From a checkpoint of a small transformer trained on Wikipedia: vocabulary 1024, 130M tokens.
MLP neurons of a small language model. Each row is named by its layer, matrix (gate and up: input weights) and neuron, and shows model dimensions 32-127. Each number is 500 + 25 x the weight over its row's rms, rounded and kept within 0 to 999. Numbers have three digits each. A neuron's up and down rows have the sign that makes its largest values positive.
After each neuron's rows, "fires on" lists the tokens most often at its 100 highest values on Wikipedia text that the model never trained on.

L5.gate379:498545515510469531501542550527490530506498498496502497511487498524509503476513498486520460483483543491529498508468465514545517496475474492488467521490518494523516457519518460496497491505511493494547501468517485530481502522518531491536500512492502513472487523503469482527537489519503521516
L5.up379:469530532522511545494465515494536483528528517529537505501525477513548508516473490497539494473509493499480498501446596484511497452482537500486504523495518457481504463500503495546476495461519518549504500522513539536490510519482527506491510491468534496492480486501545520503494464561461503530
fires on: "e", "p", "l", "her", "ge", "and"

L5.gate148:500472434492519454491556521463490534504527511547482483528460484537489502519500471509475463478500499510460493467464470522542511537498512479484513471470529497500514510478504506438546527536481523507490524497520527520497507506487481522518458539460475525520462455494503437501448469490523494503
L5.up148:550457490499507499500533438475493504494499484529502501510451502464473509484479492485460524484516572532475477530509507528581491512493482475465485494510525530516440531488526500439503475496479526475480525497517471478500509499536472505537499506468496508492464487499536532480531527548540488477
fires on: "av", "l", "b", "est"

L5.gate76:495517492483505438522494531454492475490472538516480448448477485496506517516498514507492470529479492490451503444503468483535520444494499487523536531505471497450478488445488548479475517532502502499480503492482503517496560509517498471501530467494486463449494465514530532502454430517528495513
L5.up76:488500470520524503465478472482498463536479542510503472523509498513480483505554503516519466516509543518517501469482503523500494513501510499517495479508487518521470520508466505497493457518488497532520509448515493516526501543498478486502518508470480417510490555494541471496501500540495517553
fires on: "our", "ive", " two", "ical", " three", " other"

L5.gate338:486490505528523480505481559547480483475505495532511509500488511522474521498467487502499462474480487534481507495494491499493535464503497502457524484530539521526476463512471491486500472524523496507523484506536484512495514499488509508545495495488530481488533538462462528513489492508537527482
L5.up338:519489489521516494473483527513523455498513484507507486528472498502470524520479486505483490499499483527495490471542477483476541524483511508545524477517492444526464508490525471463516499486482532476534439511517477493522496514494520531487511530513531478495535489468509499551487507551527513527
fires on: "on", "her", " by", "ver", "av", "h"

L5.gate323:504472491491508502512484491475472494477526469482446491514433511502481498534462531472443467484507491514542525516506546470553473450543500424487512479498523489512470450522541487498527506478508538471539482487481481491468484522492489543517508528502477509512492507510481480486505486526519500472
L5.up323:497502485507528506506491457499571529572534451517522467534492487482508500499455510495483502499497442493488443478517540465514528510487502500461470481504481513488508502468519480456515478497499535521496522482505495483507519525526500526478491480505428467528503500488525515542515519485479452498
fires on: "amil", "is", "ear", "ec", "n", "anc"

L5.gate130:509508484496484495491506497499489522559479499489493462475490492461461500492503482531510505474531498521512486499547523457496554467505539551498518470509511491535513491476531452432518509480516515509525504474535525488491483508525538497499495548477487497512521512496504523518481522530525505524
L5.up130:466460513504521555487515543480476461486517479520463516497502463467498477495546518500549490475493485493519513479509503473515478549475488486486500501490525492454526481473481505493530480505480517473456513548549511509478493496497487501497453503478532455529500526503502499499519509502467497514
fires on: "ced", "is", "ac", "ear", "ow", "ra"

L5.gate358:485493457517497498535545559534523485497527516542504499464503490555457468519473502528487511504501502504470517494499474505530495509505529496507484477491487500556494476458504532442516506528485540497488506487488472498480517501525535513492483493484465506515515530482458496466515511469545449490
L5.up358:459523513485487524539512491495465485501504508478489465472459501488482530474514491505501481480522474489498508533486509463479473491488470526451540483483506515518507455506485539483483455470517461506469487535498540490524479453491468517474512495489464542518556447488459471480465546525498494446
fires on: "ate", "ow", "ish", ".", "ild", "istrict"

L5.gate197:459546472486452475466486521511519466470511481525509461498488541560488500500475499491510507476515476489535512500529490509499497505523497508531534556474477467511509473508520493494500525520522485442519451474496473556454452495492494481488483501497531495469545487503499534492474436525497465483
L5.up197:525519474529483515493476516517582493488446535442514475536546489511516487483531490492506462483480500498462504479506524538442540525470505504509491517482535477537515523492508530528559472492513527524495491507498516496511544502508496524525491452521488511536479495483526464510508506508481527485
fires on: "k", "a", "e", "st", "ri", "o"